Part of a small language model's weights: 4.37M parameters, untied embeddings.
MLP neurons of a small language model. Each row is named by its layer, matrix (up: input weights) and neuron, and shows model dimensions 0-191. Each number is 128 + 32 x the weight over its row's rms, rounded and kept within 0 to 255. Numbers have three digits each.
After each neuron's rows, "fires after" lists the tokens most often just before its 100 highest values on Wikipedia text that the model never trained on.

L3.up636:096115132138064110175136167198089112167151121106148146079169158163179175147056110095149102141157145130112111148118112129078135150148165103184106157135168089166115094110148069146155118091107087086112135176120154164192145160119112097148097104134062175061124108112141109157073099111081162169171160118080137129140182112135174129099099083128180092122185132147147152088171164103146176187147167150153113106139158131157088130154139133165154194121118144089128157129148107088132100096164095151064150114157180207164132137121135120148084084117115097076123115133154110115073126080080098146
fires after: " P", " Ar", " p", " f", "j", " im"

L3.up498:172151147139120125102100145149162094114120126178114122125170127140155168102202107194144090138134185107149103175176092162100084210115160154092111166174061122157149102136123125170114135156118178107173187133121156079155136074147095108138127171161067134114099102100140102137127149140163069141138200119106127130105156119114151132181135110088100130075134147179130110176119115162075141161161121180130135137097137046125123216075180174092149154205123105099148113107078120139161130100139157127092136143125165091118133106169188076160128129110132109080131122112108149145095135209156102146
fires after: ",", " T", " p", "T", " P"

L5.up6:221131142114151100145111148162140181158112120164132115212157096135141101101072082139136147119094088161142104089173077161084155125088169169150177110081075135095099144099103147124089127079221125141122190162149130175173124142135105105135192114106155141101180203124114117108098185153079122111103150128095099176081172141126152117124181082154132151174122180147121144116163143138176133136138144117148150141114104104187146099141130123105120129116124122126087153086124194129163106127136048161135127138114152165112167107154108184139216089154124189125075154115110153144159101133113085136
fires after: "a", "r", "al", " r", "f", "qu"

L3.up295:129084129120126106076114101157153092138135046105152139158178134105127100102103127106124146117132139090156092077087132114145150116129148119149113141170151128127155148114146096158125176140141064122131174159185103133065131137176141122169097232070137076117169141084101120139132093085138126137144120092149156104093174134122108168116175141106135194117174153095092145088190050113134121044081120109101182095105127109121167155123142124091186093095160161121110070114134141149130127204092180114180100084155139133113150072118164167087123064130121129124118129094129176156161180118184120179
fires after: " s", " S", "s", " a"

L3.up248:108124096114126103083082141141100067043152051130151178088107114155138170150108070156129134117116100137201143139140091150083121129091177134120143139145182083141113130095173133131122168137142090131115105188100111135133215173084088148113063129161148130122154119118139093128123158142120108132176176179129154103131114188176147117127116100107160127146089134162149180159119083142146166174089151124140183094097104115185071135188116105150131188087167102105068083195175151134178129104138139131156096124090104170168124107181095100169139114081128127095141085071124141105172110139171106115
fires after: "bum", " At", " It", "C", " P"

L3.up320:152114127147154075190121089114178174153153143162127120168126119110129124071166100160137136182154147080065152123199226078122166112118094084096121058132106129132171100143138143153112084144179125160133122090106128157153086077056164090143103110113119055125172162159148165125098082108162150085129119113087169117090140136196129125114074203132185122144141124118051161176125126131132145116115122126094162104112126155205148131128127129099150172122141199084147115125129136120076141105159136161153098098060105108122132119156106110110173103134116147104098116120144123074129193173091139108
fires after: " r", " n", " ad", " se", " R"

L3.up160:123072111112089130138100136139127126195132128150164101146202157109133115077139092111121097070137146134160161149181241115175119170127111125171169081134139142148123125063125157129098103159142139121139156124109135191112114153224151056115147100147118122158172084058084136128102124142080117111176132142087086142119176114196129110147154139071113119166132176134162105119144128129177098162129173116103144144218151118103195145110099170139146130144149140137095126089206148141156058102177120116128148170148164098137132127138129128121102155147113155094120126181123100091192083132156132083
fires after: "at", " t", "cc", " T"

L3.up131:121065110101143083149102101099136146177146158058174150150149143154150129081149095156126062179114179143089155070133139188167105190101162131132164203142137192115113142113119126069114087100135122161148125116173124126156131112087073118148177147120099157095149110083115155134140102225146145122117109122114127186134072062082159173121128129143114121110138110152143154124142174097159176138160134195139107108109108112122150136169205153091143117171122123123077128106130109101081133129057155151164099098138113153134181147117095164127146149145192137151064138110096179130091202157111097091
fires after: " f", "qu", " K", " F", "un", "f"

L5.up555:126124137177089138149138106106068073200097144148123118067122138136134096097156099152075133198131179094193140161070126140113070141124144152103160075136165158126113180153090132158127110089139081150197103111116130138073156156132209107155141090072120169103122047128114135165142202111116126052129107109086142172084139105146114172106115160175119094114105083151120104151132139162097167116096152133163127097101136165097142138093113147183129125088159119109154110044155112152128118121108102139146121156174159152107151100140113135147102151142119121070052192157131135134167110158135208133
fires after: " to", "v", " that", " ex", "os"

L3.up655:131152075157127132175113166086095126182173166142066126118118095112083144134093150152144183108178135141121137136127140129166103136165152117109175172165103134196061158090163087167183131163059175140097178145139130118091120082166149126046121143083124120162128143089157134137124110141208133118175147152145065171111120140105151126118184176093135121136102096135124170136125115061084124137190112166095115138153104123167146111125144147123159143098196172124150145156122169095112112123178150050167105138117132143170157156047142168187154173169155159117154137122096134119119199170155130137
fires after: "\n", " s", "c", " had", " v", " A"

L5.up584:151100144124189088183150128165145116136162185081158106112140113132158107095131125085082116164136186196092167186152083177094122112117119136115157104109145092134116151121144115130153193153164082118129168078155160174116076136141099105150115136198147168085172145101121078104150083086117149143089115079121140145188102138157130120177122135123139156078188138195103153089088116213145142156151044106160135152079134147125136099122149108147084127199104129116030095082197109146125157114123130111163112169144144122115120157128151138139090108080133160077093141146157106089149142138093120097
fires after: " app", " b", " ch", " ", "b", " her"

L3.up99:161100058152120090106068091146092107121131127123147109120170098111139108082097102157115171111137113114072134126136109107155147180153183177163094157119206119190171181124101116152156130108122146141135159108156160149149085156159122100146162177154110152139092100112167124124101151118112092139119126117144108167117143154186119080066146118120161095093058121131151137146138146130097138168164135127235109162085141084182119116144104140169184131122121140145173069154109167114095122119112094156066119123169108110119136193114114090178137109131148144154134189116198193185081153228127160099
fires after: "r", "w", "iv", "n", " d", "ev"

L5.up172:141128115113143123184115088089152170148161183119128081143145079132131168145133107128123166132058150081137166118166149109116179100139103115109117116094150083170116037149145170143150090122152113132144089137163206120200146116113120139184155167073087134128147133102100097149125154082218178082159125114086145180120092077095136115209151165075096139157137142155095139082155124141141136120123104108134104109114147056113131087071116103150107141165139102103088087169090168122156158085174134094169092088161152172172099177126087116113123150139109183094105136149205099115153109138165120130
fires after: " b", " f", "b", " l", "av"

L3.up765:154166201060173112110090147144118101195206143191138064167140063161086134075158121102098160146161089098133109129125103131156130110108186175127091140137134180172184139119096152130160141118125146083170123148140142174132110166182169106143156093088089120099142120155149152168158145169123116110177114082127085194069112090127142137172146092112145116156068139128081138108105110135199105168114109138137108088168132162172185114170091141119192142109120157121115093105140181099133178092134144144120131137141101096163159098145097190062133117115115136122136180165163114104127158089077156108
fires after: " rec", "r", "ra", "qu", "re", "ro"

L3.up554:114114169130098168144140098084143160186134166140125128161114135106090121125099126120181134146164090115190155083100154156132074104110110146066109135118111119127075114087133189113138080095172182156161206104134128077160070140040124105138127183095115111141156116116194210100107167144146151111089144148124162138098113179137134153108152125148174097140130153154098176090151159144125107189083132098071160093171113091208142142154152138145166125087200195138138115146096120121159100138121130153122108116095071077118173103112123104119116129145181100123114066104157159150094159185128089164
fires after: " s", " A", " c", " S", " ad", " de"

L3.up112:148121140112157092108081076177159076138180082126145139141118171159089142131065147151136160065126200092100097137185138114115143133190127147134082099121141144140114110131090136098077108108092151081155149099083165167147146137105127110057106166104162070138142134162129112158117117130076135129111122098146193079126070126117145104196112070124136148063084094103064111105135093186101149182108131123117151094164099150128137055120106119167146122182187158124162132178110125154141118158157089110119133097142125070185082097094127068134123128180134188140175153119142177122120061097153137131
fires after: " m", "cc", " c", "M", " C", " M"

L3.up359:139134210101081107110134161175153092189179122125162187088155109126126168111145109115129133141154117191114134109134098176199143155185139120101108176125115134058104107128129133147119174071141190067148166089124074142111154142123148068142142169159106048125175120154107108125127145155101148082114137165095096182159132115155085177138120145153108178111162132110152143118143105113131106128191070175114161126138119133125118097174122089128140156138156106101069148059148123117173166056082056089128155151068123158144109147108132177095090144117131161097107120079206134138136146163136129086
fires after: "um", "ol", "il", "im", " ", "qu"

L3.up409:153117109119123220126096122161175113189160128114121184142147167185122189112112152116141144100192142120158150083124049113103086109149127107103170114106104164148100128111119171109135181116119166110166104181153136126113098144072127175119123133186075105161108145092115072191095174161084151154118135098131149140159131157124061161083154125188095105121160141133099119107126152109110078115090132121187176165073103147122116143116182113142080111170141132134111075118101131162093087124100112108193110163124080098160125146117105077141131127159080165095055111135116134103065169158168121052
fires after: " w", " W", "h", "ent", "w", "ul"

L5.up56:147127119135142124146140120143186121125141098145152136197122094100124123122131136100157154053141114087146122157180098104118124129137143134104052059105193115127136137119083235173190150120121107120154083146101064131112153126155151167119090157171172133125141115061088093129126079064115084107087140075124124112124121116141204133077136135122134161186123159184101151099130119156189171171144080110159164111139116152098124101100126160112166107122157154120163109133102113065107157127135177136137140109162162149146148113127150109206108087072177100181063122119168132158082151068123066127
fires after: "s", " s", " d", " y"

L3.up312:120174086145193111140118161154139148128164153127119157125158083134097167089158077103117156086141175108102136158095137061099138080121117135152112101077188087149191177188137127157138065156128102110130199096129090143142134144121140095054060133116137167184147116126161098127113109125076138052186132141103164137106130089121098095175120108127181091165097099153160140143136166112166100114125101138146134135175109115198096155113106118074186117130144145217135164089111126152086136160119147131085149176187157105107141126091149194200138133107134152172098091109168171162140135109107137148
fires after: "a", "ro", "ri", "e", " C"

L3.up319:101186102152127091121105165108117204065105089117174123094152121132102114151071084170131130157099111120125084108155093136171140145161173081067113076159104139132178082075135144135094101154141118127168155175073109142078171131136139197174119168140111138168149138133118052095156104121087151129144166134124119106176114175148123159089131139159147127117148147173167134092073152107164104162119133090128079141075112158175105117174065070141093148134112114163078076082146132178138131109113114111106100182132096154122126174189097097152184107167117163113077109097101174138070138166120187112
fires after: "oc", " sc", " p", "ec", "h", " Sc"

L3.up595:126070110133130181119165072101154097216079105158107125154081182086115116107095048184118168139117091070148105121100144175141178154114139117144130100164155122130091102126135102124134076133098125134143186131114145149090188080131138123170118122091209110111110135101153164110098081129173147123125129110163104114171112081163118097130191119109159179117126098143131107102099160124157217147150142084205080113142141108115127157182136113140160174184085190134106131107112140117149166112128160095117131143127135172058158154126145126171125108148083172118168085171104106148091196177127136155
fires after: "en", " g", " ret", "in", "ent", "iv"

L5.up235:122170110135102126206077164086163089188128111154096133128185134137123128100167086105131132113186104170138127145084178137136080161173142132020097107123126085094171105174135172167079126121107091102174097158036112101147119097126155130103092152143137174108121113112111117112124177098120124129138144151164094121102140080098078094168131121166138140129152090118145125174154136106112126067104081105161117173160122094176157162045096139133099162136138122143156108094073190084131149123142109106183149174161124122128189103093129127177146141150120141165091100148159148173089204074139116111
fires after: "a", " a", "e", "h", "i", " A"

L5.up3:122145106140117166180099078048161169167122139162122129146152142111103124210117167171129110119149146150134095158152137171157100153053111141160083089123156172132140111100142140126149074134158168121140094142121079126116102046087123120111142148193081146118114213036156124091137112162168101146152143141125109101113121159184091094145092163101138077184103102130150150176117161204106133147125179090203106119171101142109103112079158117132150129109178153153147161080114079122147134145114139127068088151105145160165096128178104139138132127095096127111156127150095059127090196110151111100
fires after: "l", "r", "a", "in", "v", "en"

L5.up340:126089099082149139178085146155171129118133112203174112124134169140167148085169099115111151100093133131159125129181195164169111135080099143111140137109143143136161180137191154169122105097155159158108080137106105120154126121112105106121166208139149099120124148109148071147109164145255113081081174130102086150091140143158116119158161147135144101117142085109114109161121150125154129080169124072152130228133147161162121103081080108087140087136071183185128117127087138173064157142143095117085118093101146164174150132114121144122129088119088178089073102143146137080149135143102107148
fires after: "r", "n", "l", "w", " J"

L5.up460:127119072118167141179105162065116106112086144106111087110108178123082151094099105100110167100096129107119080143158172173131136115167085117135092109081183172084143175154130116112087078131109117144153131113115107106166102077133082121158149137105140122182140167127141104096118145088077096163148152151199149113069118137092139176114193111113177131133129135161041216135080144123055140114154130144196097162153122129126118191169121104143107135132163112166139109106115173091160177078065105097183203117146183148175112098098099129135106144124152199152118137155129106152134116155166136144
fires after: "ak", " g", "iv", " all", " k", " to"

L3.up429:156124091159110185128174107135175092175176185075147164120142137115062136050102075100124108061117088090104120081131089107082138123125135118125091099046153139181137148091117191146200090095138138113168098141179102103157108095117192106166139151106117111035166102080117124136089101133142142137099169206142141084139122166107111168141174111169151104145106148114088134112132073130122109135122142053076080143145124140098099105106107112147145088081143110106128087095103077132169107163126110172099121114110125102184124147112148130135122106147059145140065131111158150110122126085154145158
fires after: " s", " S", " R", "s", ","

L5.up734:103090084076112140156108067125107130125112096110101156124134125085117175126151094161086114166162117094141167119152147149147068177154113169116107102097110118066087175089148132099144097151131150097144150086097119143125108092123117062142149129159125181119177169102118127139145146128119108080146172103151104181129171087081080103103154028158133150149095080138068063079160192141155155068150185149168084109131146102191123126102106102090142109102169128151133086116123104145154124123164085154041086117178141204125078099111101107104159181152146101162117075128100103104114125110142098098
fires after: "i", "m", "a", "r", "H"

L3.up349:177037058125176125171117169145108110078114159166149149098147178123157121087129198131110190076109078184144111136151168119147112132149118146115143120157123119135128153133109106118052139104135144181198115107147135143080155080142139145106147127147169161110167075119101131093117090120087161114090173116080136106152131116220109083110153157138117096085142184189167137079092095136112132112145126179105195170092082170130110117142155116183131111135111094128136090104106155172062092099108059088154138175139108136142157116120155107176140150109119168148152139102124068132160145153123192157
fires after: " D", " d", " in", "t", " In", "n"

L3.up143:109098117127135130093140100170125076136139139164158119084125137152133134043169091150141120126162126128178132110151096149064125121103150117110184156129083134180091090146134166057099118124185119088119135161077125134163152155123101087157143166138113122190142157092141130138121131144154057173103183110126080143084128139122156094188111133117112112077154121097158093181130153113124118163136137150133087178130087141063198156138066160121105103134102133093154104188158106119160166101173136116174047138235071150174107117116084094126153167153098116091110058069134117142127096148122097151
fires after: " t", " st", " T", " St", "T", "st"

L3.up79:177137129097129174122196148169120121155173131129170105105125116178114117108148136113162150149087144145137166129139130115167072137115147125179178088075097084152145141122189147076099150043151083084094140095135088138141133139102152135132133163069073118121167060143155156115059128110157147104154146142157143175045133147115087156089134053116143075093137138160098113088116207120052137182150142163127082138123135112118094139092150150152118116153124098192135140126170097145093148123123083111120098116137101164161065148146099087061108106202083122081127128116107108170086104129092159117
fires after: "R", " R", " S", " US"

L3.up141:163132177100180133077075175138086171156145114129152120162123164118134144090113184156111136150162156128131172165120161165179140095210140109138068128094130081142126138116120164080148088147202102104088145079162139102084176122137119148127116080130095110138136096135195110113128107151143148104140080065166185120102185170106152144132144116121123093141071092160120134157117100081149129080076160100098163125124170048160125132146176158158213117136137162187109139143087168143099109194133066095127154164107165108112148113147061158133136156097160135133116165147088149109074145113182109110
fires after: "g", "a", " cl", "h", " C", "ar"

L3.up145:061064147068149114124116107153102066169165138101105114142140097151108154093095076164151107174080155123168177093137106146094111143138132140113132052106123073145111122063147170090142169173122153074155156113103123102082060102113118079126121108107113141143091161112177147144131174111107132135134162156088122136041154160019097141092179151157111130180156148110156111084109094140130077147123114126134097108098109133095180087073140116106140081117084098094141140131142101084096125113137108139100166196133106127186092110086102164104089143092139085119121151110121066130084141117085077145
fires after: " M", " F", " Col", "f", "in", " f"

L5.up527:170103120188118112101123159136137153109104099110182131226115143140099150146113108091142130119134135120124121093117144082135133111144143183146118102105148124157124172154120147119112122126095121131070063157165131145099115134069079124148147134120137162114206104099092151101050147098105134169117132142083076151033159171085097133154091130104127129166164087189094142170161120069150156139095123134164127172115124091097103123104124160161161054135135134147110150215151140197114052188175125093099139127078177129117124082107152175122150114077127114108063173106163119162135124138121063104
fires after: " s", " e", " w", " re", " se", " n"

L5.up166:099123128121114148159090129103205144123136139138136141058140130163168103156208160101124152114087144202112105115161142125122068144152138070155157121139127118121190066096107153103144151141139134069143090096105105209091174064101070082119176172142135142104132100177143101082116142138125096167062126084074122112106149084111173149132134104116092187115155136148112111140178174142182140132117144120147099125090105147040190111118101105100115142208127146164137120140155100165172094089146082155162133108135124126153125139177155162060153142151154141163169125160136134114126093150125207139
fires after: "f", " m", " f", "ur", " cont", "\n\n"

L5.up639:126122172131135131122097143137152109181132146086141147098125078155168109103077077095162131122077163088128210115151138206079182089080147050128129159157153079168151121102122076108117128163147109109161144123094141141089087162149149098103087111097092137105133175138125086172204078149159111125111097158111120160134107147114128119110078146119095157120181061106119177092122106097179112076091131116122146053151123073149112144141156108154115151135134097108168081150109169222179135148099150079142071139163102115107158105088072146127137105061120115180172121091159111126126159143161113127
fires after: "gr", " st", " p", "r", " St", "n"

L3.up136:142120132060199118095073148075084112153106151130117179161130141136135116145122063131095143147137138127150130104165056128135097112110199186108091139079050132093141122183137096107125215129080119132115107069092123143134135117133146130081101129133088149089114130088138163112132127180104161205130038126050149166125099104129112125149129083139187148100084099146137148138197112113115134114117160145193120133111099149109075184164119152115130179161186150134085158153122182108116130152115130124140161097133112133156127134098152164099125142103151108204145141112122075118107195079168169147
fires after: "if", " comp", "b", "f", "p"

L3.up358:094118088145125144111185155154129126133088070141140088122123130113120108178156100096145092234149067093158191104079138112169116070163063131133147100101116146133104142070125059132124163095109146116151170109083146146101126151150133123096149122097158078152176089068113146127091060172140199101137171130058201158145128097116131132146141136098120124069128131102082148115135138117161105102139170076175144163158149181148129094116148070106137158191070122110104114098158114130099132139082099115122169156114081144160122099153140078132153097132035127151091144116132128126136087159157146082
fires after: "f", "g", "el", "ec"

L3.up109:160090073068106151145120127105081164116163119102166169113146165143204127096120180159216138108151221082093122089108076145112150115084114140120172139054079164116126115093112180132122107129144144079096089083146152197125110132092144135105131151165067127173083088165136077132117125109079131127114149167121123149151146154105087115174135155102098128080139097161133096155128113171175135169082089111076140131131151160132017102131110176085092156096158124123092092145113133150126172118147117136124095131172107176116153118182132147136098161149086117174113133108140159177142121161158151078
fires after: " P", " p", "p", " F", "ent"

L3.up237:118207106155155130119086118125123099195161102092084137161111107104121145212065095091112227125156080168057153153149100167128146145133056116137163123090136126102139086146159124152213137100129120134131105103121131167106106097125114135118121152132094133163146141126145124114108112157145139125131089192157135104100127125147120205080072092108172090134138138076128167113192149136114134134113111175120124089127125160121141085094147102127172121106114114163066070151059121105123163123103065111134090166077099103137155108090073143115171185123096196137079102094126183130175166141159126114
fires after: " A", " a", " him", " v", " is", " V"

L3.up259:094094109158130176158053127148079132143126072140150101105115201138095102111121103192154129104110105064078086156144072197130125142111151113109104162128118162127161120138151088129115142180136086155107174100081126063093138145126153103123112130116130193147120159101127126176089096094176085118140186121119087195163151141173136111057154091149144177109147134175145172110165171121155147134148154145122163137109165067168091144137164087094116194109125181165116164177098165190103161154099135118119083138203149110148170083143138105122151124166174117186147118127193122139089137121099111127
fires after: " n", " N", " I", " Ch", "r", " p"

L5.up406:116139120089136168101096160150072135062174128066165141132087118183189120193105102106170122124141089139099126149132147120066141135143101100145170110141152130143145158095121122142138043124115112103108162111157145201142146098148108183110121154137084149103127104108147153156121128098141113095126194109132128148120055166149143137106137105035120166133144150107078111113183169171166065119175178161197164165101171177150191113141100076061149168181107131154094068122126149133151162116153183123152139133155121121112050121146099134098155115143125116095126164152171074129088164112131162155
fires after: " b", " f", " cont", " st", "f", " F"

L3.up638:104116120161151121140096108016151156151160091078141140162165177187120166079142123140188134134080132124100132039103093109131148113146114159138143083205155157135158118101164160171108147153131151120088141113166145137127151123083155175157135109093135092108123128158168123126164073122159090148106134059083108138097097125100177166122110099096144221072183117119139124123109128140100106172100138143173152171158187168166178068099156187120132170116151108149134145099127126180122084127140147152137158106154102182149149140122068102121147084114103153128142123116129196167088067137170118166
fires after: "==", "\n\n", "\n", " (", "===", "-"

L3.up524:157212106107120132095046129117165144116208094125173097149190122124101102125118089099138129151138143096114140058119121094092113112145130187124150134084145095157163134099052088188141112132106151145186089102100143117134137116105106123048131128129113120138106110131096110101120125127092163105065125074099101154101141175104102129117078143073185189174118128130149098105086132182104136074137100066136105154063143143121158080092126094089173200073167161090086112165139089150146092161170129140182138134154130101155137121106113097112095184130103157116116152100125108130167088099176107176
fires after: " b", "at", "ro", "ot", "ir", " f"

L3.up202:140140148142155127154083139120087134104082137106163138137103127150161212088083174101155135114139134083120135118118096167098210102113153136149113197074082132103147131147084085094115136170041094126135182128154192147113142104142140152128114142176097151153108142119116057146074075152186113128144164155121153176126106086140113112102165113118116142124103141108102140098181109054158082108163058126198139165136113141169149137115109138132087192095070152137152089169112161194192182134138100142093122107100078135124111128142161136184107153142071145138127152114087161084133111129098091072
fires after: " p", " P", "ill", " B", "st", " Br"

L3.up427:103098120132194122142116149134074169137115139128135102136060147105140032128126064156161133148086153114106152093162141184124142144132206124081100083136130096157144204095099117117136179116089128156232127135093118127120087125055135140081124118095149169169143111141075147080121124128131137157156097184042169173070120128135160098149131136090127098070119102116164083113156064160116133127122097141186153163107156136130115096184126139172108148144143119135154082085063140055113127123136121115153126149120114184093112123071107102093124095184104131113102125127159154102181126091133135107
fires after: " f", " comp", "l", " d", "p", "t"

L3.up608:155088152176066134133146087099104142161163137104118208162143092170110142101082119116153109153141124142159126105145067106123125128164108143123127124114198159065080081153103087177096163123113130141167093154127103167131187150106132113120114145118080130117125149091131102155121095141130127075149116151091152108170112109188145148197096132126087118055111080162123099102110180118102123161103152125167097081134199165201136134116140102163114106144101078152137151074123086162099061155197198087170100131129109164044139150105135152097149126096124132122085078087176118141160078096081132147
fires after: ".", " (", "\n\n", " \"", "-"

L5.up570:110090144147116174068148165154088137153145111103083113120120131101150148136137106135158116128080095174146075098114107135160110100092068137125125146166145119165131130174067094057067139135082157100100205130121157110178154187130123132066087159156113178100138117070193092169065133127138146125104136174091089126167147102142129119158121081154146137066159070151150091098070115128190106157112159147094131127106093103113167166085192145128120159193106094197099137119137100145082068113129145113119104188122141139080145120106188170076110168080105114179149143105142112111144150126150135092
fires after: " |", "u", "g", "ect", "in", "il"

L3.up132:055118144141090083107091114108136121162129153156095106124171089144083147104049060148113163140142126154119113099173116142105098126133165099089105108156165130110087186102127131111154174108189163146106157124124179136139081126064116185143170108154089202105156105148151176122110164132137140140145141193092133118109141161049126141103152156079108102120154106158108144071102136109127148116131162171204055156180127048120123133130144155080136097102108114116060087142146150061185077135132128118163097105181134161131119093117148110141111163173115133185172164141115117121074116136093183112
fires after: " f", " comp", " w", " W", " F", "f"

L3.up501:120087052160080077100216155136132128114135114101128126152144129137099127177150155174161081129105162175125108151203182147090144110145099104075100087110098091170079121115138165099121141156122167136080141066118149167128106183118130152098220145177092103082152131146129092173110173163163084119153114142104082149103173135114170168111161051115110140112095054101146123133157143127080108157128134163107166102136157160119123093139112112133143133116133104160119156142156151104137072086174153098123113087189160163109095092106152153115068197086113174155116149145109112113147091200130098127
fires after: " t", " T", " l", " L", " C", " w"

L3.up332:162123114131114121150140110152116092144161134170078099157165127139093136123224135133152109192081122121090172143205112124086163151174136148085075120140118120139135170139123101053142122130109122137194111088129117144139128133057119158096119171174100126209099156167140126173146118107126136148144168174083181155113101143117169140098140132163139115044143172140118110102149136131152148141107166137125087171125143170186130077110121141109114109103131193128162091136132160159164109161101114142064130134130200157129050145119134049169135160103194132034147138162101161087169140163121127134
fires after: " r", " R", " de", " L", " w"

L3.up39:095128172128136160088157138165192134120149155173114094094093105183135109215106090139115190088130119149076121117126065130099152174082120120185136117110101151167170159132126104092083125127190138107102104109098070129147154158089169125116158109107143123175139066114180147088130090088068136069060131174170079147087123097099167167052122168099108097111114061164098142076105089152137185087158145136142139156133137120196139101080081104157070170157144165121132089148152053142147098154118131112167169129162129112121128175096138094117142142123112135088114125137101142094112156146149119119
fires after: " R", " J", " r", "U", "R"

L3.up513:160148185141133109152104160148128143101145170101165146182164196148190142113154137177067187152101105190085095158068160120123124156169161130094063109111081085101126079174142118145176085133164112104161130147131136085063120086169142092142171135067063102124112111071140149147086157174118098100127092119131149127153086144128139168180074129139173125165117122139126177156127098166168149121133159090086117183082127110142096125076130119177210101127195138158122076119133151123105130084087110084124149167137162073161126113130128187129142124127165118128113150127120081116112112131122195176
fires after: "ol", "a", "c", "y", "ar", "il"

L3.up277:155124123105119110060106149113107156146136094123191124115154166163193122142126093135138149153085166093125077138156110164122089121156072130128137148209089118153154111165124121122096158204120134103120090138128186169135120158119187167137167165117114147112141146097152130154128123149122088150118153050165088125089125131108127079203156094104085130066167138166074139129142118161094095136142086079081119176107117086148149127146172099120140096119185194157117103148099078111142113103075101118146130135174186141159074126109177127139121156091124014156067112080160117094137092183125103133
fires after: " T", " t", " sh", " h", "T", "t"

L3.up688:204118142146166107133144195103085158173119099093141135170095117148174190173156103185143130131173148186123152081149106054154078127106067212108147104118129151125104149096172109172107125134112087105111095115111119125112101129092131102122103143129144094071113112125094125136098184111153118096152097157153139146077105129169109100096134165110061057146116162204152149114112152165086119090165085113174139073136073154085174121133125167137170128118128111115141082157097121167126078154097090114161130129084149068171134095103187130082095103153134106080094114140172109118092182089140106168
fires after: "o", " re", " are", " fl", "e", " se"

L5.up81:113140122179190153096107133101132067159132109104147125158167132140138140097094187155113138128168105104075145118087135100082106158124116204155212125100109094105122152135186092086151183136109142095155172098057090128144105126164119089194107096126122126158124150090088201120098096123065147174047145169159126115131125148176124098134117110183176125140107090092074133108117110114143129094128100127169155083097113113145142107049090175142079108162086079157170134177125083121146160130106117140153142148180119124136123095100121096096139103113068180109153106115179118097055189134142128129
fires after: "et", "ro", "ot", "ri", "o", "he"

L5.up533:105161159126190158142161081134144130093160087102179123056145119153127076120117101145135150138121190124123129144216126131135172134140086147116093199095061133142082126040126139085131057177101140141133125169129107112145055152115119082132155134147163120131123104096075098161120125086113065149127080089141138155114128108110132161150149105138093165167199066103121089135190133106068168165125128137189160103157119118162108154136190130111112115156173122191124136107069132159112077159167120168094142127109118193197106156125155088102130129171104132119155135084134160118088173138143112130
fires after: " m", "m", "r", " M", "w", "re"

L3.up12:170178157136104165104160099079110143143175102115163155084133127173106140164141119157165120154066157131148094104152126118046121135204062092065173122088123133140054095145100184164138139113147139092127078170087151095160130118101091104130141145135120083164151130073066099115153099183134093143116118120091102139158175129136170092156088120138121146077134051165122119063124161161095140095110108098093102098090145087104149057079102105123135176136178126135126106119181143134106141087182082074176118171162089164155140152091127130144119147097088103058146145103119138105154131076136144119
fires after: "ot", "at", " t", "et", " T", "ur"

L3.up384:187147121116118142171101167137105145097069186098157096152120075111168153094128151140070166160184168134076134146073091129138103178110071144156153133099161131148162073112105153121073126124144092138171139149094147073101110181094118086136098050168114149102115160137118175110173149134142078135124142152095071154064133128093099143076113129075163145095188131202150088113148124119137110141135169153078110139149181110148164100109110161194093128090100101105147154144158151073049106107106101118073158145156139146121120139114111149157139120080158147156124138078125174057142071161130123165
fires after: " ar", "ar", "y", "hy", " Ar"